{"num_key_value_heads": 1, "head_dim": 128, "norm_eps": 1e-06, "rope_theta": 55700.0, "rope_fraction": 1.0, "qk_norm": true, "init_std_o": 0.0, "init_std_down": 0.0, "optimizer": "muon_variant", "lr_head": 0.00367, "batch_tokens": [65536, 131072], "max_steps": 8500}
MLP neurons of a small language model. Each row is named by its layer, matrix (gate and up: input weights) and neuron, and shows model dimensions 309-404. Each number is 128 + 32 x the weight over its row's rms, rounded and kept within 0 to 255. A neuron's up and down rows have the sign that makes its largest values positive.
A block is one neuron, or neurons of one layer that tend to fire together. After each block is what it responds to, as a language model described it from the Wikipedia text at the highest values.

L3.gate455 [170 159 126 193 192 149  85 129 130  63  89 117  63 115 112 106 147 113 137 200 121 118 128 146 101 140 168 159 144 122 104 131 129  89 104 133 140 103  80 115 169 156  50 145 156 199 191 125 119 113 120 125 107 178 120 117  99 106 121 102 120 104  92 132 116 124 166 145  47 189 125 173 117 136 136 152 116  97 156 116 185  63 109 108 148  95  68 148 180 112 101 154 111 128  69 201]
L3.up455 [116  90 173 153 169 122 127 137 135 102 166 152 156 112 111 177 119  91 173 123 122 117  61 134 193 107 146 139 118 124  71 107  71 155 110 124 124 129 132 132  85 132 142 158 138 144 120 128 175 132 160 134 116 126 154 164 138  83 113  76 143 144 153 109 141 158 146 126  83 128 147  78 118 128 120 143 116 135 138 149 180 156  65  78 162  99  77 102 171 171 127 143 180 147 170 118]
L3.gate598 [141 108 121 116 124 151  81 145  51 107 123 167 139  74  96 140 161 132 128 100 147 179 109 110 154 108 139 130 136 108 109 150 149 160  61 168 108  87 135 119 154  81 113 202 149  68 167  81 102 127 181 128 123 155 146 129 114 149  97  99 149 154 100 119 123 174 121 143 123 168 127 146 207  77 146 159 146 157 187 143 138  92 135 118 128 100 156 129 132 192 122 117 127  96 203  90]
L3.up598 [ 95 161  60 114 109 133 187 162 135 110 103 175 168 103 178 184 144 170 104  85 110 125 160  99 171 107  94 144  94  96 128 148 144  32 124 124  76 151 117  79 132 133 167 103  94 180 120 131 153 105 165 144  96 104 180  93  82  42 128 107 163 132 144 139  98 154 136 133 118  74 135 131 112 120  36  55 141  81 155 169  80  75 122  83 163 117 115 112 129 104  99 177 119  88 110  91]
L3.gate830 [106 120 105 168 150 153 144 182  36 160 108 100 102  83 180 119 130 167  98 131 129 143 138 101 188  82  84 172 160 133 143 191 155 120 129 158 101 137 143 125 156 146 143  85  58 127 125 111 129 139 159  92  75 135 142 112 168 157 126 146 141 122 179  88 128 129 121 142 136 137 123 135 165 146 101 156 159 118 131 113 136 144 129 156 148 131 151 157 145 127  95 136 126  71 122 123]
L3.up830 [143 116 133 194 154 124  88 118  96 107 133 113 115 131 139  48 157  67 153 149 131 116 181 118  74 108 135 142 185 114 113 143  89 163 150  96 100  68 130 141 119  67 162 162 116 107 123 180 191  95 164 119  93 116  98 185 115 108 107  78 156 110 133 102 117 128 175 147  90 137 155 124 130  76 124 103 149 159 141 145 121 185 133 137 102 128 119 172 143 136  98 140  69 103 112 115]
L3.gate1127 [153 139 122 166 111 126 117 133  87  72 124  92 124 116 127 145  91  98 144 134 131 143 100 134 208 100  93 115  90  99 153 168 126 103  91 112 141 162 206 132 144 132 123  98 116 157  72 199 106 114 108 150 123 116 165  99 118 119 123  70  81 150 116 123 142 146  70 147 155 130 132 153 120 106 121 125 165 109 103 160  82 130  92 135 128 154  92  95 143 122 158 128 161 119 156 124]
L3.up1127 [175 131 122  80 147  88 138 126 106 100 150  92 182 114 111 127 116 133  78 181 109 134 156 146  67  84 106  92 109 149  97 113 120 167 104 149 113 137 128 110 132 101 162 146 214 169 106 117 150 100  96  99 129 200 111 120  56  98 169 151 103 118 114 151 160 165 140 175 124 127  95 180 176  96 155 146 136 127 105 124 128 131 147 136 107  73 147 121 153 153 143 108 110 153 136 179]
Description: Wikipedia section heading words. Words inside or right after "==" section headings in Wikipedia articles, such as Early life, Plot, History, Etymology, and the following "began his career".

L4.gate130 [132 103  64 130 146  99 124  49  61 104 140 146  94 100 129 125 106  97 161  84 168 137 152 126 163  78 165 145 171  61  72 173 146  81 179 133 115 150 106  92 124 162 129  72 154 191  85 190 140 107 103 116 105 108 110 169  74  48 130 130 123 149 102 145 102  96 144 211 117 121 164 150 101  68 144 139  85 196 156 175  88 100  87 123 110 132 161 133 144 147 145 137 123 110 168 141]
L4.up130 [ 89 137  94 159  92 116 119  31  87 108 161  80  95  71 132 103  84 118 144 103 159 158 180  76 141 121 112 116 109 109 145 162 103 104 112 158 171 146 154 149 117 183 158 142 199 159 139 183 116 140 108 142 134 158 123 146 195 150 133 150 164 119 133 174 130 129 122 161   8 129 107  78 118  81  77 108 163 116 122 102 144 118  82 140 143 136 103 149 117 141 118 133 167 115 175  76]
L4.gate468 [134 188  64 118  83  26 147 108 109 121 144 119 131  93 107 114 128  85  60 117 104 119 147 128 154 147 144 156 156  82 147 117 153 121 164 160  64  99 111 150 108  75 119 134 159 163 157 130 146 130  83 101  63 161 122 100 127 142 153 112 123  72 107 156  99  52 147 125 141  98 102 125  85 138  97  87 162 118 136 120 153  67 151 108 164  76 119 149 180  77 127 134  88 112 122 134]
L4.up468 [154 141 161 125  99  63 127 136 146  88  75  94 141 134 133  78 108 122  97 136 153 134 104 152 201  70 132 179 171  93 122 136 136  28 198 150 128 172 114 140 158  81 160 144 101 114 102 122 155 161 136 144 146  87 139  59 113 136 162 155 170 118 115 130 110 168 158 193 190 106 132 142 105 124 112  85 143  95 116 108 165 109 136 155 145 156 149 144 146  96 181 125 137 132 132 163]
L4.gate830 [123 159 113 195 117 148 148 135 103 107 137 106 121 149 106 139  90 116 123 143  82  87 114 172 134  79 184 112 125 168 195 159 174 124 193 142 121 128  95 128 144 157 108 131 105 121 181 148 158  81 107  93  39 193 149 126 125 151 139 164  94 121 127 119 141 100  82 177 127 152 172  74 135 162 170 158 101  59  91 151 124  48 157 168 142 107  78 147 170 175  99 140 170  84 152 157]
L4.up830 [ 97 141  89 186 104 168 160 135 156 121 165 138 156 147 164 159 164 108  95 120 114 103 180 145 169  83 132 130 130 133 159 104 146 107 173 116  90 123  84 148 123 120 117 117 109 162 162 107 172 145 135 144  93 103 108 132  70 156 127 155 196 120 142  97 148 203 167 113  83 148 142  48 168  92 133 123 167 123 135 152 150 100 151 134 120 139 123 141 138 180  86 159 206 122 155  94]
L4.gate936 [145 137 205 100 171 115  83  99  95 152 141 103 149  86 146 147 138 166 150 126 127 178  63 109 135 120 170  78 171 133 120 144 188 151 172 140 132 105  99  61 115 142 149 172  99 133 141  97  83  43 159 172 152 124  76 131 121 112 146 155 101 171  50  95 111 133 132 178  99 141 103 187 145 124 160 127 125 114  93 171 127 118 177 180 136 119 166 185  82 147 171 150 114 172 141 156]
L4.up936 [ 65 144 123 119 128  90  93 122 101 135 110 120 131  94 150 136 145 135 138 139 166  94  89 140  95 145 136 147 174 131  98  95 147 149 126 141 140  92 154 100 108  98 110 148 132 142 153 143 177 116  90  75 150 121 138 180 134 148  90  81 120 151 118 135  93 163  95 191 140 145 108 175 189  94 119 112 138  93  88 170 167 116 131  71 160 108 107 147 165 142 141 115  98 103  91 187]
L4.gate1082 [133 183 102  81  91  94 120 155 123 132 154 117  98  72 122 184 152 143  95 108  74 144 143 131 130 108 165 112  97 163 157 128 106 111 103  72 102 161  83 152 163 114 151 109 130 195 165 100 104  86  58 169 104  87 132 100 139  78  97 131 118 152 126 153 142  88 159 116 101 141 117  74 114 141 185 139 154 136 151 141 155 113  89 135 111 165 104 197  98 155 117  51 164 115 157  78]
L4.up1082 [131 140 139 103  93 149 118  93 161 147 128 103 149 138 161 167 160 109 129  95 146 149 144 134 143 177 137 138 119 147 189 124  74 120 145  91 131 145 131 120 142  77 151 155 133 144 124 111 127 128 118 123 191 177 171 111 157 114 174 145 117  96 123 141 175 200 139 161 137 143 106 118 129 119 141 141 121 118 172 135 123 183  92 192 102 121 123 133  68 176 151 127 141 117 107 124]
L4.gate1309 [167 102 111 176 111 158 115 148 117 128 105 117 135  89 125 133 138 171  78 105 130 143 124 117 144  80 138  66 119 112 125 127 159  62 130 160  91 111 202 195 146 146 127 132 176 149  77  95 164 170 117  99 103 175 110 109 155 130 180 110 168 138 132 132  15 111  78 162  92  95 163  94 136 124 146  81 182 111  64  94 125 124 112 125 165 139 136 124 105 149 144 124 154  94 140 164]
L4.up1309 [168 114 123 119  94 155  79 130  95 130 121 122  84  87 129 152 127 167 129 172 152 139 113 101 161 151 111  89 148 136 111 119 120 115  72 133  88  74 119 105 105 192 171 111 115 139 130 107 138 140 198  83  96 121 178  99 125 101 229 109 173 150 122 113 109 149  87 117 138 159 123 138 172 152 104  82 177 136 141 156  62  98 161 105 132 114 162  94 148 191 153 152 109 112 139 122]
L4.gate1313 [169 119 131 180 140 171 155 121 127 157 110 177 136 142 165 128 110 111 117 101 127 119 117 134  71  71 113 112  97 146 115 121 133  95  80  69  71 117 124  99 114 156  77 131 117 164 122 122 170 137 164 166  95 140 133 155 165 125 176 133 110 138 116 213 125  98 136 110 136 138 134  91 122 162 129 151 107 115 110 186 144  76 104 132 120 113 166 174 174 135 112 140  60 110 134 133]
L4.up1313 [120 140 156 150 173 140 135 115 164  69 130 132 169  90 134 113 108 118 114  87  69  90 148 157 159  79 105 127 162 152  79  85  81  91 140 144 125 118 130 179 173 114 136 143  82  92 132 177  75 133 111 111  48 150 210 113  86 121 173 110 103 157 110 160 116 142 176 139 104 144 135  99  84 104  79 129 114  95  97 130 101 141 148 133 131 110 118 138 148  95 150 146 127 135 170 140]
L4.gate1694 [126  72 133 138 186 117 121  98  83 160 100  93  88 121 135 154  85 144 105 128 142 160 110 159 112 130 166  92 167 159 127 109  79 152  60 125 157  79 142 137 140 190 121 131 137 152 135 140 153 168 152 209 128  92 145 130  74 132 113 155 170 128  88 146 147 167 111  85 134 122  85 111 139  99 201 138  99 197 126 106 107 149 108 116 184  81  87  88 199  89 192 181 132 182 142 126]
L4.up1694 [104 124 166 119 161 114 203 141 119 175 172  60 104 129  97 156 123 118 164 152 144 113 164 144 155  87 152 126 155 160 105 153 133 167 124 176  84 130 149 101 191 104 141 140 120 163 119 138 187 146 126 104 129 107 120  89 143 149  80 122 141 157 142  65  87  83 129 176 151 168  80 130 120  74 148 131  53 116 163 202  80 145 147 102  65 190 129 195 138 145  95 105 143  75 191 120]
Description: Wiki section-heading words. Words inside Wikipedia section headings between == marks, such as Early life, History, Awards, See also, Description; weaker on biography words like moved, career, born.

L3.gate671 [223 106 111 154 116 126 114 105 127 158 189 125  82  98 142  53 156  43  81  76  81  84 101 126  69 131 102 102 135 124  86 158 138 117 135 109 112 165 126 146 129 124 119 111  85 195 119 142 129 173 118  76 125 124 129 130 106 115 138 178  88  62 151 115 112 118 119 161 104 162 184 124 183 153  98 115 110  82 111 169 108  90 148  93 137 154  63  53 132 130  94 155 135 146 158 110]
L3.up671 [ 90  61 195 128 125 144 129  85  90 147 148 117 138 142 159 120 143 112 126 129 131 100 152 145 145 105 107 184 129 142 141 165 179 147 110  80  94 141 134  91 162 141 147 114  77 152 154  93 117 119 111 137 152  64 111 156  18  97 128 145 184 131 161 117  94 132 143  99 103 124 114  90 160 192  71  52  82 128 117 138 159  86 115 148  94 141 134 164  86 168 111 175 143 112 129 101]
L3.gate881 [154 129  73 147 146 145 155 126 125 100 154 165  94 113 116  87 149 150 101 221 123 169 180 110 126 120  75  84 183 153 170 202 200 132 151 141 171 143 140 170 156 110 158  43  96 128 114  93 151 131 150 113 128 136  97 166 108 150 159 121  94 103 170 111 120  89 149 166 173  93 166 110 139  89  23  82 135 104 165  70 103 126 107  92 146 116 132 109 118  85 158  73  97  97 151 106]
L3.up881 [141 114 130 177  91 175 218 177 133 136  92  73 145 114 126 146 105 121 117 102 125  95  99 130 150 131 144  89 200 156 158 163 137 141 131 129 114 183 166 156 164 168 103  94  68 147 137 142 146 106 138 103  86  93 121 177  81 127 127 106 118 167 117  57 144 134 116 163 154 114 136 143 139 106 117  61 106 123  92 130  96  80 125 135 175 142  84 170 156 136 103 130 116 154 110  91]
L3.gate1068 [203  87 106 133 154 108 117 108 120 154 123 141 162 134 136 122  85 110 123 129 122  37 137 131 167  83 144 120 165 137 152 127 144  96 128 148 119 140 103 157 149 128  75 134  92 113 101 177 173 187 144  54 211 118 124 139 115 105 135 142 138 146 113 108 109 106 146 142  96  96 188  54 142  99 166 111 118 101 132 137 140 113 148 114 143 151 121 153 134 158 140 105 159  77 191 135]
L3.up1068 [168 114 109 147 164 116  70 133 151  87 147 113 155 144 168 114 148  94 110 188  94 141 128 108  84  93  60  79 141 127 101 156 179 139 147 144  94 161 124 126  99  91 129 102 122 117 117 134 136 179 122 142 129 146 107 143 104 129 127 136 133 144 112 153  49 109 136  88 127 135 126 111 131 132 119  69 133 201 142  49  86 161 111 150 144 151 138 156 113  96  98  70 106 126  74 174]
L3.gate1376 [ 59 102 154 112 116  98 101 103 183 151 130 108 143 144 123 162 149 143 108 105  91 114 119 126 108 147 161 139 144 130 180 145 148 135 122 110 118 127  67 144 111 129 136 139 132  65 106 182 171 170 134 149 153 111  57  82 101 142 120 111 136 142 111 132 145 128 166 117 160  93 133 114 175 141 102  85 120 128 178 146 134  90 125 173  69  91 201 146 117 128 135 107 110 111 129 132]
L3.up1376 [179 100 144 109 154 155 108  91  79 129 140 165 138 125 106 139 141 174  63 141 125  91  83 171 153 154 147 145 171 152 131 198 140 116  75 148 137  84 126 105 131  68 165 138 143 147  97 124 110  95 138 168 123  93  72 106 114 138 132 126 135 101 134  96 134  99 205 155 137 108  86 106 127 214 114 119 179 135 126  71 175 109 133  93  57  85 185 174  61 111 101 163 105 104 133 121]
Description: Plural head nouns. Plural or collective head nouns closing a noun phrase, often after a quantifier or modifier, e.g. recent research, multiple reports, analyses.

L4.gate598 [162  98 134 175 118  90  87 148 117 132 157 148 134 128 132  86 137  81 108 103 131 140 109 173 120 112  65 150 141  89  85 153 112 108  86 121 100 137 140 174 173 129 175 109  93 115 117 145 173 108  97 179 118 152 122 144  75 123 145 171 148 112 116 167 129  96 153  91 119 149  69 108 113 131 143  86 113  55  95  94 120 144 161 133 120 111  83 165 164 140 103 157 141 120 150  98]
L4.up598 [144 111 131 176 119 135 152 130 163 118 165 123 120 115 104 125 200 118 184 115 201 153 103 139  54 102 152 150 110 146 211 168 149 163 113 149 131  76 111  78 166 141 155  93  87 148 108 133 131 159 102 117 181 113 116  94 109 122 183 176  61 170 127 143 119 179 156 133  99 120 144 148 138 121 107  97 125  41 103 117 182 131 151 118 110 131  59  77  84  71 106 144  91 148  84 125]
L4.gate685 [143 161 154 158 128 121 122 192 192 103  83 167 110 119  49 114 189 120 166 110 108 137 136 145 116 131 101 158 171  85 179 157 149 153 170 198 142 130  86 124 151  88  78  45  99 144 226 142 172 121  77 161  97 138 120 115 116 140 203 177 143 128 107 131 118 141 151 144 155 107 172 110 172 120  59 149 141 109 136 120 110 121 142 154 123 100  89 103 199 137  90 132 118 153 103 151]
L4.up685 [153 142  94  98 137 149 107 176 134 108  60 144 154 131  71  94 169  70 172 141  91 128 113 118 121 151 136 176 136 119 158 137 151 169 171 187 187 106 120  84 166  68 113  85 131 163 147  98 148 105 129 135  97 144 109 140 149  94 159 132 125  92  96 107 146 148 128  96 170 142 129 129 159 114 129 143 113 111 131  84  87 144 132 122 119 153  72 129 182 162  96 152 140 143 120 156]
L4.gate840 [159 151 101 151 110  94 105 110 165 128  33 127  99 153 125  86 129  63 107 183 209 138  80 170 196 167 128 169 160 120 190 154 160 108 148 109 102 118  99 134 105 111 130 120 155 168 113 102 155 159 109 114 136 173 119 159  95 128 141 112 119  94 102 152 136 140 161  54  94 179  87 181 167  97 131 132 125 164 156 137  82 156 134 170 138 116  71  92 117 149 119  97 137 125 136 103]
L4.up840 [127 120 156 153  79  88  68  98 150  86 149 102 104 155 128  80 158 112 105 136 130 187 109 167 143 163 129 115  88 129 117  43 129 168 114  99 140  94 161 116 177 141 114  99 144 136 115 129  48 119  79  72 133 123 115 180 180 116 168 106  95  79 154 140 142 137 141 109 121  95 114 138 101 174 134 137 105 170 147 131 136 174  82 137  95 135 137 129 123  78 130 126  93 171 132  80]
L4.gate963 [178  59 155 126 128 109 123 120 141  98 127 102 131  95 160 158 127  90  98 121 114 159  90 177 107 169 109 130 129 182 137 127  95  80 104 170 141 106 165 185 195 150 139 140 145 157 161 114 139 109 130 134 133 104 169  75  58 119  94 121 142 103 105 173 143  98  55 153 138 173  71 149 146  97 142 144 170  87 138  59 149 138 131 112 114 168  68 151 104  98 129 123 122 110  92 124]
L4.up963 [ 88  76 131 116 149 125  76 146 136 137  90 111 208  88 103 130 142 117  82 153  75  96 123 173 136 168 159 213 125  92 133 100  51 121 157 181 142 136 142 100 179 135 113  73 157 132 143  82 107 102 120  98 188 135 133 105 129 137 135 145 146 147 119  81 153  99 137 116 156  61 108 137 112 130 135 169 150 114 123 141 167 126 129 118 118 110  67 143 144  92 122 104 158 185  97 191]
L4.gate1002 [ 95 117 169 132 103 148 103 127 149 124 117  90  98  85 145  95 104 124 103 125  89  75  83  98 147  91 186  92  78  43 134 139 146 125 144 157 187  69 106 133  59 103 146 152  97  76  78 142 164 161 155 130 137 144 115  98  68 139 169 161 148 109 146 136 111 144 182 127 141 110 146 107 139  85 141 122 156 141 126 164 119 137  96 136 176 126 161 108 110 104 159 102 140 124 150  99]
L4.up1002 [ 71 121 158 180 155 127  56 136 107 149  94 119 102 103 150  89 117 163 173 218 159  85 119 128 151 135  76 129 133  77  78 135 112 108 103 168 157 101 181 139 167 127 154 147 148 103 201 157 121 113 149 125 184 135 114 124 119 142 147  98 192 116 102 136 134 135 135  98 123  78 114 158 142 148 121  62 100  78  68 111 175 108 112  93  76  75 105 153 132  94 141  84 144 128 140  70]
L4.gate1095 [141 163 112 110 148 103  93 135 166  87 182 100 124 121 112 148 179  99 147 107 152 152 182 107 193 107 133 125 166 152 147 197 129  88 124 133 131 165 101 101 114 204 158 135 120  98 144 114  82 134 149 157 172 112 126  94 116  98 222 182  44 104 168 141 160 135  98 141 140  68  66 154 174 114  95  94 143 112  74 118 179 136  80 130  98 167 168 142 112 115 120  80  89  87 106 142]
L4.up1095 [168 152 119 167 135 157 156  93  88 144 109 164 169 139 118 156 207 109 115 174 135 161 162 137 106 161 105 117 171 109 137 125 168 151 132 143  87 115 159 174 176 118 113 145 110 124 120 154  92 135  92 104 132 160 117 134 166 141 189 114  91 154  58 149 152 175 125 108  90  81 145 123 105 133 103 104 116 116 132 177 140  99 148 117 169  99 176 163 146 165  78  90 139 105 150 142]
L4.gate1128 [172  93 157 160 114 142  83 176 119  89 135 119 151 157 116 129 101  90 141 142 130  88  87 129  76 152 138 135 100 158  95  87 130 186 158 190 187 101 130  71 193 137 115 115 109 126  99 140 126  88  88 159 115 172 113 161  61 142 146  99 107 108 164  87 121 146 163 173 139  65  89 145  59 125  31 144 148 146  98 169 152 120  90  87 153 130 111 116 130 150 103 119 160 121 172  98]
L4.up1128 [162 159 104 137 105  97 121 133 127  93 157  49 127 140  87 152  62 134  87  99 102 110 149 157 162  24 122 123 128 145 122 128 120 195 193 132 109  50 195  76 136 113  90 130 145  87 108  85 116  71 194 119 151  80 163 133 103 113 144 122 138  80 155 125  54 164 139 111 191 115 170 141 137 160  99 176 149 130 166 137 154 115 140 154 155 129 137  99 101 158 132 136 131 142 153 125]
L4.gate1451 [123 113  72 171 177 135 124 102 126 110 117 124 200  66 185  62 101 124  84 110 172 104 112 100 115 188 161  67 109 190 121 139 185 176 130 157 149  77 114 121 175 106 151  96 154 127 104  64 156 116 107 138  96  99  61 122 157  48 157 144 165 103 140 151 120 102 110  94 212 160 131 139 116 121 116 134 180 143  66 119  96 106 158 122 141 139 141 155 127  92 142 113 135 149 160 134]
L4.up1451 [157 115 153 118 147  93 178 212 155 176 112 173 161 167 125 117 186 140 132 145 113 124  76 155 144 185 154  36 147 163 116 113 190 160 206 150 130 159 183 190 122 168 121 163 117 108 154 109 119  84 157  99 143 109 139 140 107 100 146 101 129 107 106 142  60 182 116 105 130 103 157 119  87 174  64  91 190 158 125 193 143 157 129  81 126 151 149 153 126  42 128 152 127  95  89 147]
Description: Clause-opening subject nouns. Head nouns that open a new clause or sentence as its subject, often news or commentary words: rumors, reports, allegations, critics, officials, word.

L5.gate857 [153 110 147 108  63 122 143  95 116 156  75 128 103 173  82  30 144 135 105 121 139 153 134 100  81 106 154 134 153 110 151 134 200 136 117 180  82  36 180 144  86 129 139 141 130 209 105 138 109 119  66 147 113  91 151  78  69 169  82  90 137 102 126 118 115  58 119 116 165 139 107 124 124 102 127 151 124 114 114 190 112 107 175  97 169 157  98 113 124 165 189 127 161 164 142  99]
L5.up857 [104 154 153  98  61 154 134 127  25 120 103 116 130 198 174 105 118 106  66 158 157 114 136 126 158 152 121 149 121 122 104 145 215  96 134 190  91  88 126 129  99 130 124 130 117 135  99 111 132  96 131  77 109 121  77 122 119 104 119 179  99 128 139 116 127 112 106 123 154 159 187 116  98 125 165 126 125 148 139 117  74 120 115  72 103 134 151 168 139 135 117 122 178 224 121 143]
L5.gate1670 [136 184 136 135 141 112 117 122 124 133 146 209  99 141 101 100 153 120 109 110 114  81  74  65 117 146 132 156 129 151 137 171 133  87 107 104  93  65 115 122 108 142 108 152 108 125  43 166 122 127 156 125 126  98 106 146 132  94 147 158 130 189 131 148  95  85  78 184 152 140 120 127  75 128 142 101 107 204 179 141 140 105 150 167  88 154 135 104 125 114 144 173 124  62  93 123]
L5.up1670 [132 165 124 150 108 154  77 106  95 147 166 151 125 131 112 157 148 158  78 102  75  89 157 108  83 100 120  89 117  94 110 146 141  70 137 129 124  44  65  99  96 125 134 100 103 124 143 129 115 126  93 112  82 148  88 146 127 109 173  94 118 212 156 133 152  87 128 136 156  83 132  74 169  66  86 112  99 107 155 117 120 120 151 135  87  88 158 135 162 136 133 126  90 108 139  63]
Description: Wiki section heading words. Words inside Wikipedia section headings between == marks, such as History, Early life, Cast, and table column headers like Refs.

L5.gate658 [111 141 121  85 126 114 136  68 103 180 128  96  92  76  76  83 115  55 124 117  69 108  91  94 113  96 120 133 169  84 117 165  91  96 182 147 181 167 191 168 137  99 153 189 118 111  88 176  97 130  82 133 125 190 108 112  99  96  96 119 121 120  72  59 106 170 131 151 166 130 188 150 157 112  33 109 111  74 185 126 103 111 102  31  91  91 102 153 145 111 109 176 110  93 131  83]
L5.up658 [147 128 139 129  96 113  57 105  78 224 154 115 178 106 150  94 142 121  67 125 125 127  99 128 119  85  80 121  91 127 161  87 145  93 135 121 125 102 153 143 111 156 120 161 105 109 136 117 117 119 129 162 136 104 150 149 135 105 187 112  95 111  96 126 127 188 116 142 156 146 111 108 163 132 120 156 159 128  98 172  41 120  92 106 153 169 125 169 106 130  60  81 128 128 146 108]
L5.gate1617 [190  91 120 104 112 122 176 157 110 204 141  88 116  90 174 105 132  82  93 118 161  96 145 140 135 125 147 107 137 129 120 163 143 144  85 139  97 112 124 129 204 139 148 110  76 144 175 152 132 101 100 121 166 124 141  97 101 178 142 105 148 125  94 136 119  82  98  80 151 145 112 116 146 188 174 113 138 181 158 197 120 110  90 184 158 186 120 134 157 151 143  84  80 141 147 105]
L5.up1617 [208 106 153 142  87 157  92 188 126 181 219  74 115 148 156 115 155 145  65 135 103 126 114 178 108  97  98 132 115 115 141 136 162  84 137 140 159 123 131 187 141 137 148 125 105 159 103 149 107 133 164 114 179 149  96  82 128 143 191 165 135 113 189 119 144 166 124 158 113 176 116 102 154 130  73 136 120 140  81 166 141  65 124  89 120  85 157 116 109  84 139 130 104 123 119 151]
Description: Plural noun endings. Plural nouns or their final plural suffix pieces, usually a sentence or clause subject before were, are or a comma, such as concerns, cuts, urns.